{
  "num_hidden_layers": 13,
  "hidden_size": 256,
  "num_attention_heads": 3,
  "num_key_value_heads": 3,
  "head_dim": 64,
  "intermediate_size": 704,
  "vocab_size": 16384,
  "hidden_act": "swiglu",
  "norm": "rmsnorm",
  "norm_place": "pre",
  "norm_eps": 1e-05,
  "positions": "rope",
  "rope_theta": 10000.0,
  "rope_fraction": 1.0,
  "qk_norm": false,
  "attn_scale": 0.125,
  "bias": "none",
  "tie_word_embeddings": false,
  "parallel_block": false,
  "init": "uniform",
  "init_std_qkv": 0.0551,
  "init_std_o": 0.0,
  "init_std_up": 0.0551,
  "init_std_down": 0.0,
  "optimizer": "muon_variant",
  "learning_rate": 0.00951,
  "lr_mult_o": 3.0,
  "beta1": 0.93,
  "lr_head": 0.0118,
  "max_grad_norm": 1.0,
  "warmup_steps": 200,
  "schedule": "wsd",
  "decay_fraction": 0.565,
  "decay_shape": "sqrt",
  "final_lr_fraction": 0.0,
  "batch_tokens": 65536,
  "max_seq_len": 512,
  "doc_mask": true,
  "train_tokens": 733600000,
  "max_steps": 11194,
  "dataset": "wikipedia_en"
}
MLP neurons of a small language model. Each row is named by its layer, matrix (gate and up: input weights) and neuron, and shows model dimensions 32-223. Each number is 128 + 32 x the weight over its row's rms, rounded and kept within 0 to 255. Numbers have three digits each. A neuron's up and down rows have the sign that makes its largest values positive.
After each neuron's rows, "fires after" lists the tokens most often just before its 100 highest values on Wikipedia text that the model never trained on.

L2.gate140:137135143132165105129145131108117129145140152108136101133112066093106117161096088118156060172104087190121164145094130117094117108144164135133131098182049173121160117119162174134129132153072107126118119147160083122093116143131160170161117181158090092044094137176138193077090202123137088172108108106072135155083181164101121143146153121129127145117061112135156154117112111135139122101203110129140160049140095136148080149091124074145115131149123175124098146156111188075142175109148194102234145132160167148164120159131123066135160118102125110110164147119128062138107099075155118122
L2.up140:171131092140142081069126142150152102128053152139122145161149184126114136138103148120115091160117094186115119134083156111126151097135147174101071106181107093154158075081129118140104099152117114112102074150082119111132123137095125112102144093107180044060121088127079133114157180129126137180076104154140086110110192131071129106120131178148105134139093091150127176122102086156110115122156141152100177078114100106149102126128097182151083121129154143147149175197109153109173215160105184097160147134196186112098119163161061080128137118170129112008067128136144114105102114118143116089
fires after: " ", " ("

L10.gate62:104203105180141148136087158125140143107105098143096149105086119137189093120116114135150160091146131098132103147076127189125142147137137157139145070112053143165150081143113104098195119122141035155142127152168143071169147148075097141177104161103142119102172138133100163105139117173099099110129164075179086135147089115106101139131082089177031171062120151149160133112094152122147178130171148163110150130123135128045134056129131091133102104150111113090117139121152091166185151159099108163137135157124100138107148116104143134117148150208133104174149171123113174127153132176160124127
L10.up62:108099158219108145143157131123114122143067130120121128080126114106118149106116123101109189128124135094170072087100153109141127082089150140113123149097104105165134094124229171112126098203118114150117158184132130159146124178120171156186136176106135129205132174103140096108115102146160153126117183165111101065116167094140121073087210128096164132155145170158085119119067130050129151108089094138120128137127175127121110131140113122098141183137087170080084148107095174153144116088133148080092156128132138121104146137118140109093130118098136168155102136130130065107141102083142186151
fires after: " ", " |", "|"

L3.gate35:072131144155133114167103115193195173141139149136152123158145159091129116121107080092100169086104167199151147152094109138133112129138139109058172128069131129153083178135149101131129122121169111095095107140073100111103096136097147112069193142205117103143154164157080123131114132101121103128139150112150135120125163143120174121132126196131171095097113153079139096136163174083144152072104067128141074124138184214165097128126138137153128173105194106164190156183103037114130119164152087129100096132178090115087140126062126079172102162058127122120104157136135130171063164166140130112
L3.up35:084164093104138163154090110112168181110095107141169106088182172132176089071118076149105136120083169196119151119137093135171101119154131105096151156080063156087091110135176124198120145051120123128112109149089096089135139170111117108080096097154111099044158108149131163122080160092142073145114162102107119063134144152151145078124161110116135154147099153100113207165113088097132158160096135135132141135133106148088139100167152091148114136168128087178150094129155111132183079148103083054114077119192116105128113114142170122061133116096107153133106062129131114175113060136163134124
fires after: " in", " New", " of", ","

L3.gate243:184130131141118119084146153126166188134139092108133158114067121137126157151105118064118095112126126141141103106134158164119157179102132155118125154141113178130084145097137137177141146080160141152150088143099087130085143130150149130152150140124116145144089132110090065127111109178091184100160184156128138080115123131120073116151143037178146109198077171128149186090135203116138127076136125099183180152165129117154084150186088130120156099161131181174148078205107152166139095183075128105091123122118122101109144147128044124131150172144035144072127143143165121073147142079118143092
L3.up243:118140133157138104079129128140162118083091193126110153143127048119127083101074067116135136121110088146140176182171071087186018094177096179079083131087107169148128118143136190109114136169134135109137100098126092203113081147100132187153145133162096123116133125142126152161145125149091146134093092134098151180089124123148150176102182134092091076169094117142114159149135142119178175128123121101143105160091101202102152170092164156110069121075176179123176102121135116184169091124132121145074118131126122092137143154108130138124171132107107129138158119093119129127117129123098171084
fires after: " |"

L4.gate174:118142113148169158143119026078115141158129127129102131099094133146121086111132109126102117068113140094084093115163109245095125072070112137118190158101102138172146154064077131151139102126128146078088090120143231146146155141137196067150113147151115097156132183115136177160096136108099161091109133075134101112153068137140144120112090115182183071143116145117133135134118168111103078130127131188081158075141087130125087093156114111159122147138115097082147190144174106147144063061178091109079143180111134128146168119129171123156075121149151108111157077166138117136167116123138110111
L4.up174:146161148127124135108137109140105142109106142146145126112094103129112137080103052098132176107106248149099169073141139151147199171131163111117159199109131187124204092139099078113089162130086143096114147095155123131062177126079155113143123080151162088142136126170120124118111141108121155116133129136170035129128153090144139152118167103109157113133128140198117113088087119162155108075167170095155181144182142135128083075152116156165093111178161101128124175155157149118178094109136177132118136113112118138161145047125179100205105106102135190108164066161192130081142196103125151146
fires after: " was", " went", " took", "19", " been", " second"

L4.gate576:151170110145134161166078104117154116138144161097097094114138132088141143185073136118111088154193131124121073122068090098087118070150143146078112127178088087102143152128121171159148116126128129170108138160138121139095188125149155130101124187101076181096091159077129116172142080091151099139087171189124038151109138148120120141115104086128148067155155061143093139112114142131135156165125127112187155166154083163174108068144109146101068122198117172189117171124128163173136145184098142085086096126173061134125136141070112094143160108087078138108079165154131171128119149165131166086
L4.up576:197122112125083106091115131056078132165094173091108082113132125133106120090101136074083091049154122055082110133113136137126106142131168167145117138183144153089137063146094148151144123092138147095152118154125135158186145139142149163109097113138094065158059107095118102110123092138143068094133089164153149218121149104090173126126121115113133146165137144170075178117161142098098150109174137131089104138117122116127191141151103145113119160118102149114117072168166146152096105101111158116131114186135242146139152144201145142243098075164119054130114147148129142109104138147136145124
fires after: " |", "|", " ", "oc", "0"

L6.gate14:105081113155131180185137160164113087120114097114142153184144105124108139138116101097098123138178101116126135082051145162196182161162090191132102078157112163150190119136102122121114115202091125127094092134101219096124113196117148161098124140132125164126140141163110068202058109076109119111094099117104121080123116127156098119108137128220152101149132131128175160101135117130147143066129174161099126112132050137094109139091125105164169112185131186068091098115117120123075162125143101138113117110106123146139119097160130100153069168110134173156140060092076116159103044111161106125
L6.up14:156126120129140077101132174145160054110081179115155118131115120106171166113121107111091125100086143117136046114104106145155141106026107143101189122128097120139121138176088110178127100104152131229169159145130138052193095217098115159128078163139180143130101114141110088147159166155150125202081079143085079107080091126128139157135098095097113124156155142135068088103113126140158125122125129144154151131060136117111138164169133140062152142137171130158176119140128103116122093125116141177036120116096169092125112117128139136109046110147139086185183213149127137100109118084103144081
fires after: " |\n", "-", "|---|---|---|---|---|\n", "==\n", "==\n\n"

L10.gate144:099119177086176120065105116102092149091141087125171143113125113154144167124098174078157132159183163133152163149124158128118155103100169142111086200126126132123120133177154113127101152105126145156076206184132115141112137164119074117120165135105095151132127132151143116127149120126153151139061096139170142090110123108154109196236128186136145101193205119120109106144175100117111150079094082117144119102106122158183141144120087165142145130140156109138096166099124138155138129122137050135136136107106141149193158124136111136107117135084145095070148139122100154167118182128171159106
L10.up144:175139177127124109117183080127054127126129112179086113095124121071100149101110054104109090112136131151121196077103167088086109082095119126135093209162098115121141089141171168103155112143096106122165089091112124060171104090138155142100142097152075168082123133102094108081155062085119126140044130196125164112135106187160116143116221200119130106121136120072134132111115096144190065161110153134127122124142130142174147169089111101121084117091109146133163123174128056104077118162134063180126164110114092157164167131174147106109150167131138163127081108093098049143160098128123120117
fires after: " \"", " (", ".\n\n", "==\n", "\n"

L10.gate433:122178121172171130152130139115146195120194112112162153176095109103113181082133147129151074100162101084134082153136102150143106135134085113166111150063157163191101143082075131065149075076097009106091105167125117077139101115166147084119114076123139126144112117160078108170110160150128075115096123124122126176129104111141111095099118127111067131142130130137132108087109128171202123099109120099117157120146195118163148106111160103090122146102111135169115120095145161129115143157187115201166196055085097059127140106077114151086125131108134126122108125106045118162158112163097153156
L10.up433:129173145107154106091086120123057122168142108108119140203131170147145120127115085175121127130133140049117109137186137149145152116173118106105198107127064150223120193101120159000090113120122135120095133143185154127123131136168104152121130139129109160138192175130137119103168083098149122123146142154128110170129104062136131120109113128138167165193107143155102149144097141111186081122154143066111195182138164175148128099126143100148106131081108133082092100159181155140148197140111167133141117163170089136170110091091120214077118162090117171153089101126090113104132117141115134144
fires after: " |", " ", "2", "\n"

L3.gate540:079120115130125109139119078139088126127159120112172147073155119086139080127101148090110122184127100107132156154145142137160130187152181164137153154109134184105127139152073145132103119127170100205153122150037086099098103150078175124105103116144099111110121103107227121179069095207144187169154196116189148149110133075156127130109161163127175145096172147117118125175115181148150145122095095105177123129102124177164159088111173147118119145088088119121098140134138135080108156113154130144089117091137163199127152123108117130187156172123116157163138120169142100118080136133142143172
L3.up540:161157129155141100099165118085142103104139168226155149047159112083114059094134118146197131110132126149137201124129155074101133150205167155065103086141104146145107167157153120110108097132138119082149160078087116121132155158181072117120123053115149166123134109104131134165141095164183124130122109172176125070135106127164121119164132083163127154081094078125130107147157115133128145090089120160176155120114154133124134102124116146146130218099134118074092135123137111188164080154097115108110083122159124103089119128202127102115105110126159170129075122160097124175136158134104122093
fires after: ",", " |", " in"

L4.gate671:121146110153096121137120098111157131100130055137168077123118155121126153120114135119169073204159168145075194159089140127173166098146106119087130113152125180140093193145096098118132132153149142133098102165198127134106164099183082130122144117128162115151186093186110099082135118111096100044105126129088151181087169166152135055162109115110111165160209143094130085116145153150068137108109122175138187088165166091140116135143193092136093126153119131189117141135137111091135159136154085119106157140145138087144142133114127128133146135114165095120166181082124139094120092146126112151
L4.up671:091158090114083110110133167140140093144128044176152173073180185173154109100168153123145142146191130129114167217152141106173118121148132063138101118129133118157140089131153126117081136205149135162131117145164107159151152087181122133198118114107105167139137106166140122128133153141092137090111103102090115127167148139122141152147190131168110114152097100176107125141129169086096095176157154158131095054126117152109121095174166106137174206058081133101200084153166125092145125110155153098141139138104101113134063108157108112062159146141126172111120094154155131127115211097152078182
fires after: " the", " The", " AllMusic", "The", " it", " for"

L3.gate391:140160081160145139164086103120115118141098112060107139155131178092108083125108154135188184129136108173136103149123031166077084102085113158143098155173134084091162108153144150107193168143152136156165121117156049098073146098124078096156104104126122115096107110129148122124086104161126140104076115125123109109157190108069119155168055146155108132137179135112116165121118120079077107153117151141088186147111156151158134146144179112101111136150123164163089149176164152150147097163173080069138122175089100080120167172122104145090125139178112097109153120180062146155128098152045087166
L3.up391:195107068148087107154155101111128109113140150108099129148164095130141128137176153107090081177065062165117156142169094169118134102119121092122076090121160147121129097147119144114134093222084163168151134127185163107153126067047110134173139149210094100089085113130152081179130098106094182130132105128122134170095133111120165106128126187105149103128087145077071109135119133056134098137134129156134140112137119083137112156123065109147116146117111153154108179166156112162141169105184092089176126104213172182133198095122126087136102122158124126099135075128127104143139174159140122161
fires after: " the", "==", " |"

L2.gate498:111148116136151027153133084095151160168126143105129108087100176141207034143158130082129103094128100109127121068070105103133173126118064140134122150133099135141088124132181136136094123139156082158099124128098153090133097139117166093128113120074100157149124118118112127141180137153112103141130169179124160090136106146155150175124120137164173115165162171176134132075144167156177124153086114147144130095132178132191107175121169134096107113085152101163111088076165149091115093141094119141086154078041167109165151123128130089100067039128140091097111079160117133145124167173114107115
L2.up498:141132124134105144133178156157091178158136178095115144151093181136088074027148110139121118161122040147138128152135164101112114131124095166109092125110154165123129129108167155129062165132135085096095100152100125146106121119106094160126118136172150146126156156132119113125113135127118127075075105102100175109100085174136145167162087171187178085073157117152154136089073124113094092172110075162118083139100144171160118167134109128113200164107150108065204144118105097171116116148102094167139116166075150150133136162072132156144135142174090082093125069116131123071211156132055161132
fires after: "{", " /", " \"", " (", ".", " m"

L3.gate48:112211130137137157092149139145170120145148121187120172093122136141138092125161177092128126173143123155146162054157119121158142155152113141174143164136143134153109171140105173139100160062107159112246105109172133133097133113189162100110126156096134095093123083106164161142145204120144170126104111169107114038124083142181116115144141134109148143161181149114154152120154120110148143144141118182167151099103140145137183155169097157105191104108122138119136089153182126145133130186152173143096155045138154127082113151135122113080089111097160186164083096157092060159134199110158100093
L3.up48:106089111053129094110157088097072199131159098130170080196081161141114091144111125092097137153163142164111128091153159142106112170168089149115163128117144164137117100128105192068093095097108127137114114088188131111120083108151131151086124096096134097127109146050138103165124103073092149122129123153114140142129120137158119119122060108155153155124112123112122167109138098103123113091127094147144131123089156122104155152067126134129140107077151158154097091103135103132117169142144130078159132126123158095115156143127086116125130089083114145150131142116132100084114084166160092100
fires after: " ", ".", " gl"

L10.gate554:144169158096127120128117174177132166176136107114129125147115125172091148109053131106126117176089154139112106166126101084126157138107134160113108153143149113185176131105128180159123123037160091116128125084230095126125131095100120153101116169137073098192106093128172084094164173108114148114120124142148136085133132125180112194138061134166111121128173139152100131133134165141145122091166176137203125108121063129077154106142154196137182098130057109087081131140131078117162110164135111163154137146099159140128118104102158086082131081069119116144094163156100187149110121179193158067
L10.up554:081147127094105120096113100131146065181093113152100036198129166190101171187127137135112166168123146052107078142160156112088094132121121152141146094160141097123160136069177147079109159140051143098112089067075119091138136101129122072091129150131186103137171106163127155155171151108154159163169137102066118082116140131148125057137145112154169167087150152079155042175134110123108121136099118158182147118083152155135116138172075131138111119135136111102142141067135135120094101134162149136155158150152154125183130108128148133153085144159091080126173176197186169132096105172167072110
fires after: " ", "14"

L10.gate687:130079172142159081076100183139152106102173111166109095080109105112102130124094106103120117140138193143112143134105088120097140127127168130106090080178169155184143144114191147104223144128153059110117157108047164209083122134118112070120173085151136111136199108110111077117078119170154092075096147086150141108095121078147172127093150115092069090193124180160158106131132105180119122143157142092130119075196127176125136102120082104065161086126169149175080132127141118161154153166139111133110172176156140095117053139159118107144089145126087122129086174091140109127161143146110134138
L10.up687:175119144094152144164131155125171107101107158177104093165135102147092162132065150095144146061146168109096114155107084078131121061182150151110127114125193140087146129192187119114136175151127212118143095087148167136090129119179110178181143120141102102148136107097091157118094118135135130163120155134138141069127102154181141142120148177154187097150153114083175126120089139106106146110117181118111163052113156157131130100105136175067043107105170117157161124163126144133128075157112087100114174148093188102175100137094135175090138112150191165100168105120105227108190185152100114119
fires after: " |", ")", ",", "|"

L2.gate686:125125131110169159138101184140155178115130158148164129121142126121205178117087119180071144125121160104100091148104125188150123036070077151095171111141103179133111132106099173096177129113099109113159143123125103060147150110119099154166142072067105120084136103059076144155160138161108119094083136160194152135076107158090045071169134138148153119156096121121076113068146136121155127157160143091073172123150141074161091150199120115150121106098154123096118101119143078156111100149120098153152115129106129169125125124161108094109144114135179202191138114144115179092156133159151117089
L2.up686:176151146054181154169112170141100150052158155148124165113084143092178136095085117087170123095135175069136099071124169137117166138091108094108131109135151154102174127110092102188147159092097082123135178159114154082141095149138145156171069119139097148087130109108083103153154102117053105138079155175154176116121061159142144153134159146121164142136131137091137120134078184096119137165122135160183163142182136089189126126122099118085149113080147161088161167113106157111108078142130090212124150035135199110124090143147131122134115064079125162162108111130140145163126203068144107096
fires after: "\n", ")\n", " was", ".\n", "-", " \""

L3.gate196:118196053153165133100144138133136079164102111080132127114148160190083108188136136130244085095124119138101132138110150199160167187107114145161138165166116152121111118113074119108162119108122141126086144140112151108105165024165151147134151155122079174157128094129086107072120137103142115062119151134166176153147142144068114047114138124131150142167147141137132125111072111168104125172178167141108106118149146134067137147138128104100171125092121180126108151147086153121146079160181101092098127107092110143107119079113125147167084168105152071114106192104157127106130144117120121184
L3.up196:150201130073152201084119188087139144117081116017179148170168145133127123177190053123129105142131161106112152138108114118111117134160170131117115150093129124124124104100102194093094109112122111168140162151161142176150168080141145098164101119146148085155134122158133084116140106101109123124088147065127179102104112153068124160111172074126129094177114088149158164091161146150154096106140123130141151084165111162157120138126149149170116128173113074138098133147127081154129092167109131145120099176176150209162158078150147156122058165090127156105178131128049149080174156125104149130
fires after: " the", " The", " gen"

L4.gate17:128123188121063158149093129081162105121147135126129186173167086115041083066157091136157144128098137124140099152147156139137147152179165144144096083163101113158174126087158179120071150133124133144118114098090078097107088120126163111173124159124194082139080176144114143131095140202161115083089120132142143101202171139095114211162141116137118099076092158086127170084103154114115068160112121121157179119152123131152184078143076172165148089152075129138097106143153112148162177126190107087134118105146160187130177145166152091101119096158076155085129110107081143131108182136102066117
L4.up17:120139078090126072153082131143107160166140149123120159145121135116078105069126154078195122134119091087105103137117135126123127082152131202055143094170147213133131128124199097129151103145101123201087143088163136153140115183177140111095128167146171100179144096096155086200137098164193101110113093157112114071122117150118094131177081170118125126157103151081128113165154153120086136161120142150109123146118100146070072115151128144170146144161106179076104132198113114205183075089129090168126171185105129123164151157167146138161137136155107142153177127106106132115138150074103086165
fires after: "|", " ", "-", " |"

L3.gate600:170123119137116067157174126143126131108144132161181168144149091140102136073120108091194131104118068175156144140092131109102165114083143118146111168137095146155093057147055174102117151128165116156090168106088135118169118130097169109078117112105109101100115107107125181134169112137089157093101178153160131071118095102148079201133099145155188111135183144119125154089159107138121117113145120132086188081166153094080179117197092092139128170149148094108166168061161099138147139126173141111077153081155180139120173061125143187180119073114134148147165123113128150081096118115094063113
L3.up600:084133175141086122159181129086127132119137151096155095123144124109136067145167129106125126135094116119161145138177172143086135171087086123155153126120108161112135142114139082119110101105118095151146137133134085067131136140181155099156109144133132132112170136144159109098119067133152080116134137124107088126093104191154092119146076139157166166098138207092020139110123094157198130090115180127156179072161134171137157126115111188169168154137112090178124125142135137211165138157184074142137115088158131117132128131143128092140099126158128149122135095171188099140159155112169090132
fires after: " (", " \"", "\n", " |", ".\n\n"

L4.gate569:159122125131121105108130081114129177084135091103131099123159106090096152129119111110160173170190076137081128045151141115124118139153067191120127115060098140131122073110094214130150112190118181162083140119131128101118116107110168161107111073141092121163104082122080135158121125118151156119099073176104104109151100090131142191107122125156171133161195122104081092118047094088082140149121084146103079131106132108080103164149143134126132176076126171163123106176165101156076140153122125115123134148174104126122091102068150169108061160146122139178149134169152156152157179154115154131
L4.up569:161097127081152142106198153163188103161117071165107000135085122138129127154191116140138082191130081133058110135147103139114180109135180146145166093143135150118113118072106188135066081203135133117113169117084193150109108172047160138113065116125105143125131145110128122105069141155131110130113121142151136191084119103152163192164098121108155150125151148161155111138144139107138131124117135103188119190139111089078121162131155145121112135131109133134144135159180142152094176153147089166184077174143120160113087122113081136102217089133090077128137106136106096175131127146055095101
fires after: "==", "===", " |", "===="

L6.gate535:066172107066107156099156066150169141097161144121154167129144087182167126164162152143133168119162127160138108101175127178124084079135129084130188173094169088159105194155074100104064158083114094136126187133183062125115116117146096150133091139117169086153115111128096141146121142096135089125087133165103113187175136125095133125112105156086119144131136111098130090140106131157091175144138140154136104198138181142091150104119130147084134128142173098126099187161146123164139126133160103197091134135124111073117210146100143163179125139181100147147105139136174119106107173127063138181
L6.up535:142172181078124143145086142154124147079106146096120106098124092107122153176070107173109131180088132127123099102163118123134117106109070143137138176126068091171112117176166161099074141212114098130120188094068115163149188108120185143163117134124129115110164115117125091172131183127143137136117114090130089163113131086175133105141147057186127159136157216121083110082141128063128121141170138153108141156117114068088179124116069136175081120117105113092090120094073203119191139150086140121102111069093095135136131144147163129122133156123095066115144155173108143161087138070136146147
fires after: " ", "1", "2", " F", "0"

L7.gate72:160112174197131141114137115097115115117135108174084132118141113122140138107141095116087159172189159090120070139117182071185169108106113079165122132132116074131112195094097110072162133095126138139143097161176151097175141150167083191129096115082118122131185169134079087152105134155155140169098094157139107138119150115155106156117134114116125171105154115114179120136108149098067104138116133178186158099143102139145152127109150154169132109194089114118095137109108110116144129113093125129160068120111101138105113122107101073145096143171130157147128147132152119077119147141143083123
L7.up72:106118095171093127103129153104093143122149120153139133153127091134088085103081119141130122137102181109123142144131126113130201078088138151075120140112127146139134112159163150094168148120170083111125106097106070138107118161095170166149141125121123107090142123151058117229161146152114135079156169119107090167103106152099164148136074121159168087161099134138178168101149162137138120153119184099167123121126075146120139060146130143108094094135128115101165143142123121084110068206159189120090100117092147096159143079138085189141112106103114133205143130096082132149072171091149091170
fires after: " |", ";", "0", "3", "5"

L3.gate648:127157099091140170150121179116099159079106070126104118174096137102132141118083099064122167119161127155099151147167175145113135094097180200121165089115142152088124157129098145137143150102159141098141186129090122085139170147117108131143154146142103170177118217148205090189132159203126133170141161112102110141147090136109178128101178141159157135128124168069126101122148110075119088143140155134121095143134100134113093133117212160192146100101142096170109092141134087070166117078170210175100125113112174158128090111089192172096074146145122148121106110150082137133102156134150105176
L3.up648:133132131116173098084118132098155112120168159153149143163076080150093166097212125057131115175179148139135126192136096119082137065144169057121197174181145133116115131154109164110132130114100145091094062076127192156114127111165093099128128045140137128148166087082189099139121191097159152164163107132093072175167203128209143155128102143154171148128122108179077127158119078126086124126121099135152167167156124201165102120110157109153098111166091114113154152164148113146173161131164067112116140158149143123105085138096151182122175146103108159142112150144166129160158110136148135117
fires after: " was", " were", " are", " been"

L3.gate672:125175183124079159158125084113085118219037179132119136093156066136114110155140092141085132047111164127166131200125135221123151144092115161120158155116181132129156095087147109178114124078170146088128150095120110119102114133138130173096159153161093156160148147164141139072068145143101117153163167134100137125150109098122127131145173118165174111130142197094133149126115110108115157085070094138149070128194159168175161120130093155122139126118090128153097157124135222146186079087097120171105158087124141072109160125112113176188065097128123124095165146154150101109109096104103109147
L3.up672:069159167112108112130184148089038134121137134135170144110093118096131060207159151126105098131114102131180176101097129121118187134168167101083093072155120104115147068188091126145129136077130168138126164117207133156089095157151054152144101151156096144148170119146158134159101074123159053142149127191126193121140122144146080131111115082105136109161127108141094105125171149154138160127152087155137133147123146119186111075180148151126107141099145155127124100136110127146166137157085099189164122127141101115074129213178157143128151120072105143161154144133094113179113159103133095119
fires after: ",", ".", " ."

L3.gate292:193123140121153148151187117120121105113084135168129144169135147153147126170127086093173100080189126141083128123120142142179150122185108167130155143166100112122162157160103109148142089159174150179135181080112189144102163095172172124074179121106135123134153144092111091190140151160120144095154101098154108144090104066114146143105130108081147108172073168065131110115116123093097164202105140160079095081159131104118133042150122075115161158102203128097080132115179122124153073099191139113181115160124174069161163112171155142049099080095140113105132133136159143177166171131091184164
L3.up292:141149076103202110117132113136125134069107101120127169141154169091101194176152171159120107173138090192144119141105113105107102096086144067141156091167114117125115089150128100136144125140144101116139094089133101186149150199115089130073180124144104100141116108135150115135156142099134106128111093119099123122118124122106126112172143123113119105077114064113165150129145161120174127145091130136088142084074127126174133141129142085183108179150122104127159128133053146168060096165174144166090144167101213085151145106155117093094118106143151116127151152082020087076150111119116142150
fires after: " the", " The", " In", "The", " Silver", " Gold"

L7.gate217:121130114154146155151149109174088078165100129163120141157140093170147072076110103117147114139067135121110150142159104098107126188105117179096099122135135093189151147152172181139107134184127174080129140118126168073141096148112176182123124123132144128158117100160136124130122169177127139102074198111171190182100087129177146142153076114170143152050096125167123069055142155121114151126123089059055159171088076115078111153138044181121081176103132198140119126111141127083178140070111173139180143112122158158131159114120147132128154100121150101135125113130067124148123140161102180111
L7.up217:141143131229124101099121135150072108142092159115128111142101137143145099109098114097149108056127161101120136155060061110127126126098117160133091130109175143080121150132178136166117090176116136112154101119115074103118144164143149123130121138107182102137140139125117155094100158106058114097067107088079121166141063099142078156145094079102169132079098136158127076105168088079190161092139121158091117147063025178114099090083139142125183117140156117088109110085136090170184119156158125154045117061146076119121083169156116126128134104112201121186106137113174089152123132118112120203
fires after: " ", "==\n\n", " |", "==\n", "1", ")"

L10.gate566:146110109110099124117090123126123139103178103128087166140126135180145173123116097123166098152107100147155102127087146146177108072151129156111190151131124123147136126152165111136072112191145145084081115129174171094160090134133118112115115140090122129144137092133172140133125126146120110157143172152137131159121111095126065103104197046158139198111134149187139085130103164092173189149162110080135139129178071173170151156118087123121125067125148124058152124147171139183170120172129130135173121062110109205132124119119206090100110138095156131126165050137204115074120148193169068117
L10.up566:102113154131145133110158089111077160091246086163061153143059134164061073145128094110166141105119100154144162106112154135112128121100121146149067100117111137140111175188122162091135128168107124139144110076106139159112108194064179115212169098164104147138128071174124117167090174086181134167147095107124102138118148134140103141095106098145141154102131109101110057094138104138093116128092133103112103153142148102166128075110125148102070070108124134111151109131093109202128116118150081142166150153100124127110124127152125164089096105143096105106138131080151109118109091157130119155
fires after: " ", " (", ","

L7.gate255:149186155124133176116121117148154127112090106171095129132166118133131176125140074121147158104143074109167137061138174083097165061116146167088132109106097124130220121127127109098059155118095053106106119088081113120092144159107181107162167168158085107095084150139121138114137130073136115173106153171114060134125160117156145145156173115074112090092160123103096156146130111204118137108185153107145151119127104133148137113161145130182134125112174177146073162174088118120149098108107192123093156099033112189126123137142091148152124090133121125177151205151101156134118195099166213118
L7.up255:136115076114080162121156109121079159138101096139090112082111151165151134119112099164144138107103146136140132154188120164127125124139076100078112154118133126082116114125171134152065117134114146128139133083154122134175107139161183153098084159125045097130133177196076162146106106104108155118156121116116106117106085114163120124194161111149239218105138150140129090117146161140107085129134146107108127085088126112099143155097120170136082149146117149105143146119144135117184109094157088115142167154136169124091044138119145116172189142195160136036162160154106075111233150093150159098
fires after: "2", " |", "1", "3", " ", "4"

L4.gate687:150163138121187146164149121169103110111084104159180143139132141099157113193119137164122168119091077149095105131110134141066181093153147147153182188088159125134082172202122135197129108181136186072068093102110119101131135151130108145157111152057154062086123182144093141160098215118107075149129129175084141185134117077130154134119113098094126139172130187091110157096125109170114091170073111142094163147118125141105127079145118156095177118134159211139148141079164196163094118139108164113144036107147120144121094130146126071111141104158119101123138122150155119125121106161179099153
L4.up687:164096140166152170086186164104065087093182120132188146170135142103153145134101158115204115168125117144097102114105152136127140147175094119107058119103184156118141119103148135139133116125174107080136124098132127108122088184107197164126159151128149073121144156142113154144141129111124161175115171132132123084167155166141132136143106112156090110072120105127120184073121098114142151080114178176146159143063157099137170152147168128150132092118115194146124113130181096177112154155120171140153160144137150181099188038131084115124137115130118098127136147139147140120170083136125098114
fires after: ",", " and", " ", " le"

L10.gate202:152133131101181159133115158061135165138122151088089093123119108133190164125124147156130082195160129129146061091090142063134165138156168117162129099128101068107095138187068168165158129197186168137110124160171102153190118091090133172060129122103119164183143114150160091116156160084166108080105117142158131104115120132164157098112162161098121078145195136069100105063116129193097119124095147093181107073109136080150119151119137146156087167145128171116138150153047102108101155141128128146155153149085201098112132105159175124135106087068141132215087137126122144097126147129068160084
L10.up202:137102132156154123162061166151114078094129199123111088144149110110108165106190171135073147113178136151132178143130096184136136146172141172181150093185160119094126068138057061143157104122159132122165191153124181093120094139150095081166116134133156112121081126127124106114150138105176079152151152107103115069143164155148145056155178105107128126076062142136141123129094089113170182120108179143160178133147078094109101102103122091099102128113150149159107143053166117105158103154164134126118127158181111120128079093084120095154204125100122089136109194099105095148206152148136118105
fires after: " ", " |", ".", "',", " ("

L4.gate116:091139133081118092127108086190127169106167183170188083100127111125120123156181126128135164132135135156102143131077166079174125130158171147089112089172181120172069128108164155171102113143122153121029146137207050134128090161114129060169095083129174069131118117082100155141094123176125156112138170165128169143151157086164184088062142174091117209201078086124108088104136154167203145144110138107133106137108127159184155103125158093143126125152137203178131097123108114076172106115132115080055126144108135137141102130114116125113143131139093108116143129157168082157105154076133152160
L4.up116:108121198103106132121101134068179081078129161176128115157134154069079054143117162170083083089122164109140126129176143084107145102181121128145138135113121113131088093097166162191189128073095136122116114079115137156130147129169127100172109092126107076143061172151085106186117171143048161162119155182182174095166163098055132125119094138130090130108103098192135135097176103163116134081145145129127157163135041163117128121143116166171145115151121167177126130191101091187155145174101077164120083094133154188148145151109169148139137123094032154166086119120143138111113123090091158138
fires after: ",", " ("